config.toml
n_head = 2
positions = "learned"
bias = "all"
tie_embeddings = true
init_out_by_depth = true
lr = 0.00763
decay_shape = "pow"
MLP neurons of a small language model. Each row is named by its layer, matrix (down: output weights) and neuron, and shows model dimensions 0-63. Each number is 200 + 40 x the weight over its row's rms, rounded and kept within 0 to 999.
A block is one neuron, or neurons of one layer that tend to fire together. After each block is what it responds to, as a language model described it from the Wikipedia text at the highest values.

L16.down44,162,205,234,175,273,203,159,211,215,186,199,196,268,167,234,219,205,257,121,149,255,154,106,239,198,176,226,198,227,222,225,216,172,226,183,148,192,206,254,215,164,208,209,137,182,234,189,184,174,158,231,196,203,209,226,248,163,185,192,248,217,298,257,253
L16.down138,193,215,101,287,185,212,257,138,210,203,193,223,231,307,166,210,179,181,163,196,240,260,152,201,205,136,259,189,180,120,231,199,201,203,203,218,193,229,166,215,185,163,235,310,164,60,220,177,205,172,148,234,195,190,219,211,247,154,184,221,242,223,184,147
L16.down300,146,188,210,123,131,163,193,265,224,176,192,208,227,252,156,174,236,137,174,203,202,213,154,209,239,252,216,178,267,264,206,235,230,227,220,202,155,202,218,183,225,157,242,309,227,221,246,260,146,197,188,197,240,244,249,245,170,123,218,254,236,167,173,98
L16.down361,195,159,176,232,180,200,243,179,225,158,174,228,214,170,249,201,153,262,232,173,196,216,194,222,258,202,225,150,196,232,149,201,179,183,240,223,245,120,236,151,214,188,146,205,180,206,89,141,273,195,132,231,154,165,185,213,149,172,194,205,232,178,187,150
L16.down439,168,224,195,202,165,250,174,157,199,193,242,198,203,219,179,246,175,212,141,158,221,246,130,183,179,239,186,180,143,156,185,227,100,161,204,221,217,212,147,142,326,182,190,241,154,157,178,185,179,183,206,271,170,186,142,230,246,173,108,265,293,199,175,167
L16.down535,201,158,265,303,209,113,220,175,239,230,214,221,251,178,201,264,159,194,220,188,213,214,164,151,205,144,225,214,246,180,245,172,204,204,200,156,156,205,270,143,163,226,101,249,236,225,181,223,239,289,181,166,240,219,145,229,222,294,229,183,150,191,188,235
L16.down592,155,218,204,174,172,174,163,211,196,187,249,137,205,224,213,133,213,164,214,160,182,205,185,119,209,168,220,184,218,299,222,260,207,144,116,153,151,238,226,154,219,190,242,181,128,170,191,221,159,217,227,239,292,257,208,225,202,280,175,207,129,198,188,195
L16.down835,263,117,128,185,164,199,179,196,270,160,225,214,208,200,170,190,237,214,141,205,194,249,250,196,182,225,164,195,204,215,199,153,136,251,178,215,242,191,240,185,219,185,180,170,238,219,199,171,192,312,221,229,201,206,268,219,195,258,175,204,253,193,184,237
Ordinal "first" and word fragments

L16.down5,152,180,181,187,195,177,238,160,192,190,143,295,255,202,148,121,174,308,225,204,217,230,231,181,210,230,216,243,256,200,229,245,151,217,112,152,160,235,177,148,190,235,224,210,187,198,202,202,185,245,198,197,217,139,184,155,276,245,128,256,217,145,224,231
L16.down295,190,179,182,225,159,236,179,162,186,198,143,179,214,261,200,121,190,182,185,157,200,200,190,230,155,162,265,255,244,288,228,249,239,179,184,254,202,222,210,169,197,218,225,214,175,154,256,183,192,216,196,188,269,159,249,212,197,195,185,201,318,260,162,188
L16.down305,238,151,210,245,215,182,223,175,155,247,177,241,139,229,207,169,237,215,210,199,211,166,248,179,189,186,228,185,190,183,162,194,208,238,158,162,174,213,151,260,208,185,298,142,195,165,225,202,239,275,270,214,261,207,152,175,324,195,207,228,219,137,231,236
L16.down410,162,178,118,196,295,182,225,147,193,86,209,187,257,207,185,231,250,162,251,280,233,150,245,180,210,175,199,265,184,175,139,282,205,218,208,257,248,184,157,269,212,202,199,205,182,174,180,129,260,160,182,187,190,173,223,207,237,261,192,189,178,197,107,232
L16.down732,228,209,158,267,261,197,158,200,216,224,155,201,157,247,211,182,196,228,165,136,156,212,220,204,177,253,207,195,185,181,259,189,143,289,188,213,222,185,138,107,187,141,233,164,196,194,174,274,184,172,185,221,249,206,203,110,222,196,179,234,154,208,120,278
L16.down742,206,191,144,176,157,238,148,171,164,225,205,153,227,184,233,183,215,215,252,162,237,196,193,236,164,184,157,126,227,99,228,254,237,249,232,189,162,176,145,151,217,132,195,247,226,238,162,241,208,167,274,160,226,92,197,234,202,197,203,188,258,125,208,234
L16.down775,173,221,216,211,236,182,155,124,247,255,242,228,166,211,238,191,156,122,209,204,140,289,182,166,130,250,278,182,180,232,224,146,169,196,173,156,190,239,285,213,154,244,212,231,311,224,238,252,232,203,199,212,152,182,144,227,246,193,222,197,179,152,168,230
L16.down943,201,179,143,174,227,140,132,107,229,204,186,251,168,208,235,207,189,200,266,231,219,230,216,257,162,230,186,226,249,189,154,220,219,246,232,257,211,153,200,156,180,164,187,171,128,215,143,227,222,224,233,212,151,150,92,233,144,186,193,229,165,178,138,221
Heading and field-label endings

L16.down57,216,239,191,242,206,186,213,227,251,143,205,194,168,180,170,230,189,219,172,256,240,202,182,123,178,221,177,127,213,184,219,139,169,100,228,220,231,167,173,205,190,216,236,200,207,221,244,279,166,205,164,172,198,202,212,247,225,241,135,214,216,191,193,224
L16.down109,144,172,148,218,225,242,217,183,221,229,187,170,202,213,173,200,152,213,162,220,253,219,229,219,167,253,245,203,261,148,202,207,243,129,157,274,199,246,148,259,225,194,147,217,96,218,204,223,182,205,211,128,158,201,183,215,211,258,121,189,150,242,281,144
L16.down158,264,207,226,263,229,191,240,151,214,226,231,169,173,200,247,159,174,186,247,237,165,178,144,200,257,214,224,156,173,223,126,179,155,206,188,216,192,220,148,144,256,160,246,169,173,224,177,245,208,172,122,185,278,233,252,244,291,199,164,145,244,251,200,209
L16.down167,241,167,247,143,187,230,214,161,177,157,149,199,179,174,215,230,181,213,166,281,215,167,186,108,244,225,244,169,253,137,132,115,184,175,209,158,250,188,253,198,266,146,202,105,160,189,225,207,218,133,170,290,239,229,244,130,240,157,120,237,202,215,194,219
L16.down707,103,224,182,161,123,187,231,257,144,248,188,277,152,213,139,235,210,214,201,247,131,283,153,268,221,174,217,158,193,151,142,176,240,133,239,162,132,241,222,216,169,156,193,198,150,216,206,201,219,187,228,248,247,240,234,252,196,215,246,144,201,233,161,204
L16.down822,206,173,91,113,171,208,234,140,232,202,167,204,203,241,148,173,227,208,213,205,198,202,158,241,154,74,273,149,207,143,157,147,220,199,163,220,200,167,234,241,140,213,218,281,127,164,318,180,222,228,224,226,186,237,165,131,159,168,212,187,147,258,253,293
L16.down886,216,195,168,155,222,177,218,231,227,225,248,192,156,261,213,187,165,179,213,263,193,170,211,212,198,182,231,221,319,242,198,231,172,174,193,243,248,200,277,208,187,162,257,171,213,214,188,163,216,249,226,126,162,156,221,272,164,92,182,143,159,204,234,157
L16.down928,204,220,180,167,193,227,195,202,175,232,128,223,279,182,220,158,293,188,180,232,210,181,238,207,177,169,189,202,219,188,202,196,200,275,150,232,212,190,183,175,200,194,219,213,250,169,180,210,221,159,228,195,200,312,161,176,232,179,251,152,209,241,216,200
Second piece of split words

L20.down71,256,251,212,186,196,250,229,237,188,194,194,153,194,142,262,220,259,187,185,169,177,210,171,267,203,174,185,172,185,150,206,222,201,196,109,209,242,257,76,346,225,199,193,280,237,161,144,226,174,170,198,152,253,206,163,268,157,175,197,198,158,205,203,127
L20.down562,151,161,220,211,180,217,201,235,246,193,244,234,171,244,139,159,175,271,200,191,244,150,218,121,227,147,222,225,230,158,176,146,196,286,223,127,132,153,175,231,225,174,165,197,217,240,195,205,258,181,148,215,253,189,241,200,153,271,169,166,206,195,199,264
L20.down662,155,206,239,115,171,153,168,264,222,197,211,153,228,213,144,248,169,193,177,213,195,182,196,203,213,220,173,209,253,248,198,201,234,197,218,177,167,178,205,222,221,197,217,185,213,249,180,213,217,194,174,218,206,189,152,192,138,152,188,230,178,130,210,178
L20.down927,210,142,224,147,218,242,195,216,256,234,214,241,102,170,160,152,200,167,188,236,254,177,179,232,240,228,234,231,230,156,167,164,249,174,107,270,244,188,221,205,235,236,238,218,234,161,199,213,219,215,166,232,211,243,196,208,217,223,237,194,243,238,147,278
Preposition "in" token

L3.down591,254,139,156,204,171,237,216,182,170,163,214,256,165,251,232,168,168,147,199,157,208,201,160,199,121,194,214,198,238,129,197,235,115,175,227,195,231,175,205,208,236,224,197,192,214,190,185,200,179,197,169,199,193,249,166,239,135,257,179,252,213,150,86,218
L3.down735,164,160,167,172,197,146,182,246,140,190,194,195,145,196,161,164,186,164,254,192,130,234,239,225,165,184,141,214,218,168,185,295,217,231,127,247,168,206,208,194,168,178,246,145,129,195,162,268,297,170,154,233,190,214,213,205,173,229,233,220,170,186,190,159
Wikipedia heading markup

L20.down611,197,175,274,164,256,177,229,215,232,177,179,206,157,234,255,317,179,229,174,228,213,145,199,164,174,146,202,196,204,253,211,109,225,209,249,134,177,192,236,149,240,107,204,215,163,207,132,161,246,206,158,157,241,230,226,245,273,119,235,189,166,252,203,174
L20.down681,192,127,188,227,241,149,179,256,225,186,126,205,172,199,139,125,240,185,211,251,154,236,203,236,235,179,202,208,179,118,197,156,196,246,204,222,191,186,243,228,197,216,220,226,265,244,206,195,151,182,223,228,180,218,138,254,223,202,194,229,260,200,138,186
L20.down701,212,217,202,306,159,253,244,244,199,257,245,159,146,262,86,163,118,147,195,164,203,143,239,129,164,156,164,293,192,185,183,251,213,265,226,218,192,181,173,253,254,246,207,234,203,126,163,238,191,117,228,192,181,154,186,168,197,140,198,261,113,235,228,236
L20.down799,243,179,169,236,238,199,154,241,226,150,139,215,186,216,205,189,194,222,155,304,222,207,195,123,259,165,149,162,200,164,119,120,244,240,221,144,137,194,181,181,191,217,167,246,234,221,225,129,171,157,218,206,150,244,175,199,159,159,143,240,134,175,223,137
Sentence-initial and locative "in"

L3.down138,243,260,134,134,247,137,167,266,192,207,235,227,255,212,188,153,189,170,251,163,225,188,191,196,272,261,253,157,136,186,225,149,126,242,205,220,150,229,174,163,237,130,175,202,216,120,213,200,250,193,269,212,162,161,170,226,188,218,250,154,180,222,177,279
L3.down433,186,202,197,232,200,121,225,257,186,218,206,190,214,166,194,195,153,182,226,177,126,160,183,238,195,224,203,197,175,167,238,153,113,262,166,272,153,138,221,165,220,121,260,242,208,299,257,197,249,201,179,217,190,171,231,233,278,188,165,174,230,248,218,250
Infobox field-name tokens

L16.down126,164,268,230,207,220,243,160,238,202,187,239,199,202,226,233,257,243,196,135,209,171,176,238,202,192,243,67,171,120,226,211,190,227,232,222,178,163,150,207,166,162,194,230,254,233,222,164,231,197,219,168,190,164,222,184,183,185,232,184,219,128,153,204,160
L16.down368,174,205,241,171,195,212,213,198,218,187,193,103,261,160,182,242,179,137,189,229,214,139,229,191,129,192,229,179,182,189,160,265,253,219,191,226,162,234,221,261,127,198,203,194,172,203,233,200,176,155,225,177,216,196,229,129,187,174,187,207,194,177,178,247
L16.down419,129,191,247,230,111,238,207,188,241,303,181,179,187,217,203,197,199,162,266,202,183,188,271,194,189,239,197,212,207,171,212,196,193,230,203,245,185,134,225,176,249,204,215,218,222,213,265,257,250,191,222,160,208,168,220,210,171,198,171,194,160,185,198,244
L16.down546,145,224,238,252,226,230,166,189,159,163,187,153,212,192,188,145,239,201,78,226,249,181,151,170,181,208,202,205,244,183,222,267,313,190,198,255,203,159,127,199,188,183,199,196,134,160,170,248,234,278,194,261,185,257,227,178,182,156,200,190,142,174,205,212
L16.down652,270,219,212,256,179,162,196,195,205,205,102,219,253,165,182,171,190,212,220,266,145,145,221,205,165,208,184,232,212,199,264,205,217,192,174,253,200,160,171,235,210,200,191,140,128,190,185,164,162,192,146,169,130,296,275,217,196,192,195,164,209,221,262,209
L16.down833,174,172,122,221,213,225,236,222,160,241,151,166,208,216,269,170,180,158,193,223,229,210,219,178,173,169,152,149,182,222,173,212,196,179,191,189,231,188,278,212,269,223,226,284,249,196,151,139,170,171,68,174,227,312,212,229,255,157,225,218,207,139,185,241
L16.down883,204,255,230,210,165,243,188,228,251,175,197,208,261,197,211,210,195,211,266,240,198,205,182,186,209,145,190,195,152,176,278,199,139,225,198,186,160,238,242,207,268,253,256,211,155,158,238,157,142,169,190,181,188,171,202,202,175,244,254,227,154,279,270,157
L16.down952,181,246,194,187,201,292,195,140,229,183,241,165,232,209,245,207,62,315,243,225,186,192,151,145,181,238,288,181,132,161,202,240,189,251,154,228,207,229,239,203,278,175,168,234,234,145,219,144,228,216,173,195,121,260,178,237,177,160,214,186,166,188,213,184
Mid-word fragments, possessive apostrophes

L3.down296,198,235,244,198,141,213,211,170,174,245,192,274,200,219,239,198,241,182,142,192,241,232,150,224,217,243,173,182,203,186,240,214,270,151,204,248,177,216,239,221,169,153,293,239,171,153,197,192,233,195,226,172,246,197,175,167,196,181,242,125,192,232,291,184
L3.down596,253,195,272,255,231,229,132,216,248,203,236,232,186,188,242,198,93,194,224,182,239,180,153,169,238,208,236,184,249,139,157,264,212,209,162,178,256,190,228,172,210,189,178,231,211,249,276,187,199,167,254,153,237,209,200,179,161,167,129,153,140,225,187,232
Sentence-initial first word

L20.down139,135,288,249,248,160,140,253,248,162,167,220,202,297,156,284,216,292,238,193,215,125,172,197,207,288,223,155,202,157,196,159,224,205,144,220,113,253,145,187,109,282,175,156,195,157,169,245,216,273,252,223,160,212,160,241,149,153,136,191,164,238,105,204,193
L20.down298,150,205,249,162,168,233,150,181,178,256,216,231,213,199,230,235,195,163,231,169,233,220,159,164,186,206,190,113,200,263,248,191,206,160,165,221,178,255,184,230,169,193,137,171,258,209,175,179,265,258,180,209,224,211,198,183,176,218,167,257,195,235,150,73
L20.down581,197,207,183,161,224,233,192,224,178,173,168,324,211,159,229,174,199,188,287,170,261,178,123,166,201,197,204,209,193,215,142,194,236,241,216,257,224,239,212,188,103,180,208,217,218,205,241,269,239,181,222,206,153,182,194,117,254,109,180,190,215,154,136,162
L20.down614,168,182,197,166,260,159,262,132,241,209,178,128,213,183,152,192,190,253,192,211,234,172,204,218,222,209,237,167,187,174,185,250,176,194,242,306,240,200,225,198,168,183,106,219,178,163,247,132,149,197,209,181,194,244,168,219,227,195,143,236,173,208,211,209
Paragraph-break newlines

L3.down105,199,168,246,244,196,165,190,176,159,171,199,208,238,189,159,194,145,226,259,180,201,162,244,173,242,169,189,191,122,200,175,186,160,231,254,222,176,134,223,146,200,203,165,217,217,161,218,225,147,167,197,226,145,247,144,184,221,197,195,147,236,150,210,193
L3.down756,186,236,232,284,189,241,241,240,169,181,231,177,160,182,239,85,187,190,144,161,242,117,244,235,170,177,175,242,241,284,148,224,207,194,248,154,225,220,208,170,187,261,131,233,212,190,178,193,186,156,203,252,192,139,206,181,216,142,228,238,149,192,268,216
"In" token and prefix

L16.down128,202,241,195,79,151,219,197,203,213,263,193,222,212,147,91,188,194,180,206,251,223,177,170,235,153,217,191,195,185,212,167,143,196,228,202,213,256,159,124,173,171,234,118,194,232,160,188,201,144,158,173,111,273,217,231,217,152,199,169,268,184,254,219,200
L16.down185,189,116,186,207,163,185,246,259,193,257,266,219,205,205,161,223,149,149,163,246,205,159,237,230,279,187,223,261,202,204,196,147,189,216,184,210,219,278,209,206,187,232,227,265,87,254,228,172,185,204,259,222,151,173,214,262,152,117,257,226,205,211,226,200
L16.down260,268,254,279,179,211,194,211,250,182,127,201,145,212,198,206,199,164,125,198,165,181,112,176,259,168,285,143,208,170,303,157,156,204,162,212,216,247,209,266,160,255,142,182,206,246,288,207,150,216,172,212,214,182,182,169,213,183,219,253,181,238,198,176,207
L16.down345,104,214,160,244,219,211,260,170,217,185,197,119,259,139,201,173,181,271,253,233,146,231,220,248,201,193,208,209,205,212,194,217,180,162,164,228,261,170,180,181,175,295,170,172,235,160,186,214,161,209,149,200,190,158,266,163,240,221,219,229,193,218,239,110
L16.down541,235,201,271,195,218,162,165,132,145,214,269,247,134,180,245,198,201,166,163,246,241,197,194,239,200,165,197,202,276,208,263,151,153,199,254,205,187,232,249,239,181,283,238,172,128,254,191,303,282,165,189,244,162,267,275,212,175,211,172,192,181,177,227,238
L16.down903,215,223,192,197,140,214,253,176,236,203,234,203,184,216,183,261,170,184,247,111,159,214,193,181,221,220,210,171,181,221,245,137,187,176,202,148,244,277,152,173,166,198,179,230,222,244,227,216,241,157,191,250,213,168,246,159,103,220,186,209,216,243,222,194
L16.down935,237,189,206,172,227,257,249,208,237,200,266,168,183,242,211,208,208,196,207,125,286,176,141,199,128,170,123,246,121,177,237,244,197,279,102,185,197,204,247,234,198,226,206,74,220,190,212,249,164,263,180,205,177,184,190,223,227,192,236,136,190,236,228,184
L16.down945,176,230,210,164,184,260,172,210,210,340,261,202,137,265,215,170,165,165,120,151,210,188,145,176,206,188,160,131,194,168,161,225,183,204,207,237,211,141,187,132,201,177,330,186,156,196,189,249,222,162,194,165,215,165,233,196,223,188,256,199,198,198,135,209
The token "in"

L20.down69,173,194,175,196,153,201,231,191,245,227,192,160,131,199,135,189,156,213,246,156,146,139,157,189,140,158,258,199,189,185,228,193,165,181,169,193,126,245,184,167,173,205,182,177,258,217,194,244,168,190,122,177,174,206,225,176,177,199,139,184,246,141,181,256
L20.down148,212,250,171,144,148,212,228,209,198,256,223,180,255,223,168,207,148,200,190,183,232,162,232,234,168,245,180,221,195,155,289,190,198,172,177,123,129,148,193,222,180,247,186,160,150,237,208,237,280,185,185,217,301,81,239,204,178,183,217,195,211,231,185,176
L20.down739,191,173,213,179,201,172,224,248,120,263,179,179,217,212,115,260,157,216,271,188,177,183,191,109,188,115,228,182,188,136,168,219,216,196,243,219,236,233,175,273,178,218,192,186,254,206,235,259,203,133,147,230,250,200,182,263,159,201,237,191,187,199,185,189
L20.down931,286,267,186,229,271,229,197,218,162,199,274,152,215,136,162,131,226,145,210,171,212,177,188,193,162,198,207,296,150,156,269,213,182,247,184,193,121,136,153,166,217,208,205,226,239,215,182,270,206,155,148,194,187,219,183,159,109,229,253,229,222,146,196,167
Table row line breaks

L20.down120,151,182,211,176,163,192,199,168,159,173,220,218,169,313,191,232,181,214,171,196,252,264,203,163,249,270,224,249,228,176,192,159,244,259,159,201,177,161,246,188,100,209,219,251,188,247,211,231,213,232,190,158,250,203,181,215,221,194,186,219,198,179,190,181
L20.down556,186,221,231,185,176,223,265,236,206,179,188,174,199,201,231,157,207,250,209,263,217,292,220,167,249,155,136,228,237,183,205,110,136,261,148,204,226,134,179,231,181,211,204,207,170,255,182,144,217,176,149,120,136,203,85,238,204,217,165,168,230,186,218,226
L20.down755,186,198,243,224,294,203,280,272,231,209,230,213,180,240,205,219,201,181,219,221,234,212,182,189,202,238,211,244,187,170,178,221,245,219,156,243,158,190,163,201,166,129,156,193,205,215,208,184,121,211,203,154,262,85,216,198,262,275,169,200,185,148,182,121
L20.down880,183,204,175,282,231,128,233,151,101,200,258,191,175,190,122,215,220,284,279,215,188,226,192,246,207,267,229,201,182,208,231,236,227,263,204,168,294,193,173,181,169,187,244,221,219,244,185,128,194,265,174,146,170,214,198,223,242,186,244,197,192,169,219,192
Word-initial "a" token

L20.down12,243,148,170,216,231,237,170,236,205,227,234,155,142,219,186,185,233,158,214,174,224,251,215,197,177,145,228,207,173,182,188,228,259,236,150,234,232,169,173,203,134,209,232,129,190,255,188,260,171,151,175,149,105,215,172,223,241,100,131,173,168,248,176,264
L20.down292,228,173,269,153,186,143,244,197,209,267,156,220,242,242,250,165,117,168,186,252,221,206,151,185,175,167,223,160,229,138,194,195,175,174,149,248,222,200,172,185,278,222,253,159,203,197,235,169,131,157,206,241,248,207,157,184,254,196,271,192,234,219,195,91
L20.down638,215,204,189,279,196,286,153,174,233,220,184,137,265,167,242,239,240,185,151,213,178,215,139,145,160,143,197,252,142,165,227,243,219,153,214,257,150,201,151,235,212,169,213,221,199,170,232,203,207,194,256,226,151,211,201,192,174,166,198,194,236,221,221,220
L20.down910,265,153,299,162,176,218,138,282,189,236,203,212,213,156,218,196,277,199,189,136,237,186,151,115,185,186,170,225,197,181,202,159,178,233,168,209,231,208,184,166,173,174,221,269,211,153,207,220,178,204,112,159,205,138,228,202,192,160,211,230,193,213,243,147
Split-off w/W word starts

L3.down109,232,243,203,248,211,143,188,202,264,226,219,226,226,181,291,194,115,155,162,226,228,255,206,285,178,210,138,210,247,276,166,213,240,209,203,190,180,160,200,180,173,273,224,217,141,204,181,157,175,222,277,146,297,221,185,173,206,166,209,188,136,242,228,177
L3.down940,212,219,159,205,217,118,164,238,202,254,190,227,238,178,244,225,196,200,236,236,214,223,164,228,171,191,241,182,188,192,174,285,249,179,205,214,179,225,263,179,151,232,220,281,148,171,226,154,132,162,224,168,224,121,233,135,165,168,244,196,132,272,171,206
Word-completion fragments

L16.down111,210,205,164,196,193,160,178,253,200,207,245,192,200,167,150,224,219,244,260,215,233,164,199,196,187,153,160,274,254,173,122,112,204,204,202,182,151,232,231,235,146,137,120,251,191,256,195,221,269,176,237,198,183,283,180,253,199,243,170,187,173,268,175,166
L16.down142,181,134,232,238,167,197,244,158,176,235,201,177,207,135,276,183,146,240,251,196,212,224,170,162,192,228,201,171,176,195,208,177,240,239,125,186,214,199,160,200,263,222,256,129,235,98,220,213,190,212,176,203,180,223,203,274,90,188,167,220,102,131,199,201
L16.down352,164,166,212,213,183,206,296,134,198,223,192,155,304,231,160,164,130,216,180,240,264,270,257,183,269,132,147,242,172,208,173,206,255,154,180,233,204,213,179,184,231,165,253,201,204,254,134,239,169,238,181,210,218,266,243,249,144,182,229,164,139,219,221,213
L16.down387,205,213,182,197,161,218,267,243,224,299,188,229,245,177,210,214,197,233,194,213,170,195,249,197,207,301,246,304,204,200,179,189,249,240,156,154,198,168,220,233,240,180,188,191,177,228,175,187,214,187,158,205,158,182,164,321,162,170,207,216,227,187,187,223
L16.down402,212,149,272,213,230,131,189,263,210,176,216,183,297,182,164,264,234,188,233,262,157,149,172,182,197,174,148,198,196,195,127,228,249,217,147,186,225,169,177,209,203,152,189,197,180,182,180,221,243,96,203,212,135,170,178,265,242,180,186,172,238,173,253,154
L16.down413,158,212,222,225,222,172,237,222,168,201,185,145,228,162,159,185,120,172,175,237,194,281,219,184,186,202,278,242,254,165,166,155,228,176,142,243,238,158,209,187,250,226,215,166,234,267,283,188,213,226,143,197,190,221,153,227,180,176,221,193,250,212,187,203
L16.down782,220,195,128,165,135,235,207,240,156,301,203,179,226,197,196,140,186,289,201,240,217,241,160,165,288,249,226,220,235,170,155,173,186,263,122,227,219,192,182,197,126,208,237,230,143,195,194,148,230,191,193,165,150,209,160,219,193,288,178,220,225,208,213,211
L16.down916,213,224,192,272,244,244,158,171,129,224,216,196,179,229,208,169,242,187,217,206,207,165,260,197,233,201,260,167,173,125,231,210,210,246,159,164,232,263,149,192,205,150,186,223,178,235,172,193,243,213,172,83,161,122,225,322,143,218,169,273,215,154,221,215
Paragraph-break newline

L3.down121,223,175,195,196,229,178,305,200,168,163,197,177,204,238,180,203,217,180,174,217,193,218,233,125,200,264,205,237,190,254,249,264,207,242,249,175,198,189,178,209,163,258,220,193,224,192,201,190,236,209,192,183,153,144,228,228,190,246,201,129,150,228,177,166
L3.down233,184,195,166,235,213,186,98,224,213,137,250,201,169,280,172,231,237,210,295,216,122,125,238,208,169,166,239,223,197,246,197,163,221,230,241,230,187,217,213,226,200,185,232,183,129,181,197,153,286,183,161,236,243,121,143,138,272,132,195,233,183,146,143,212
Line and block openers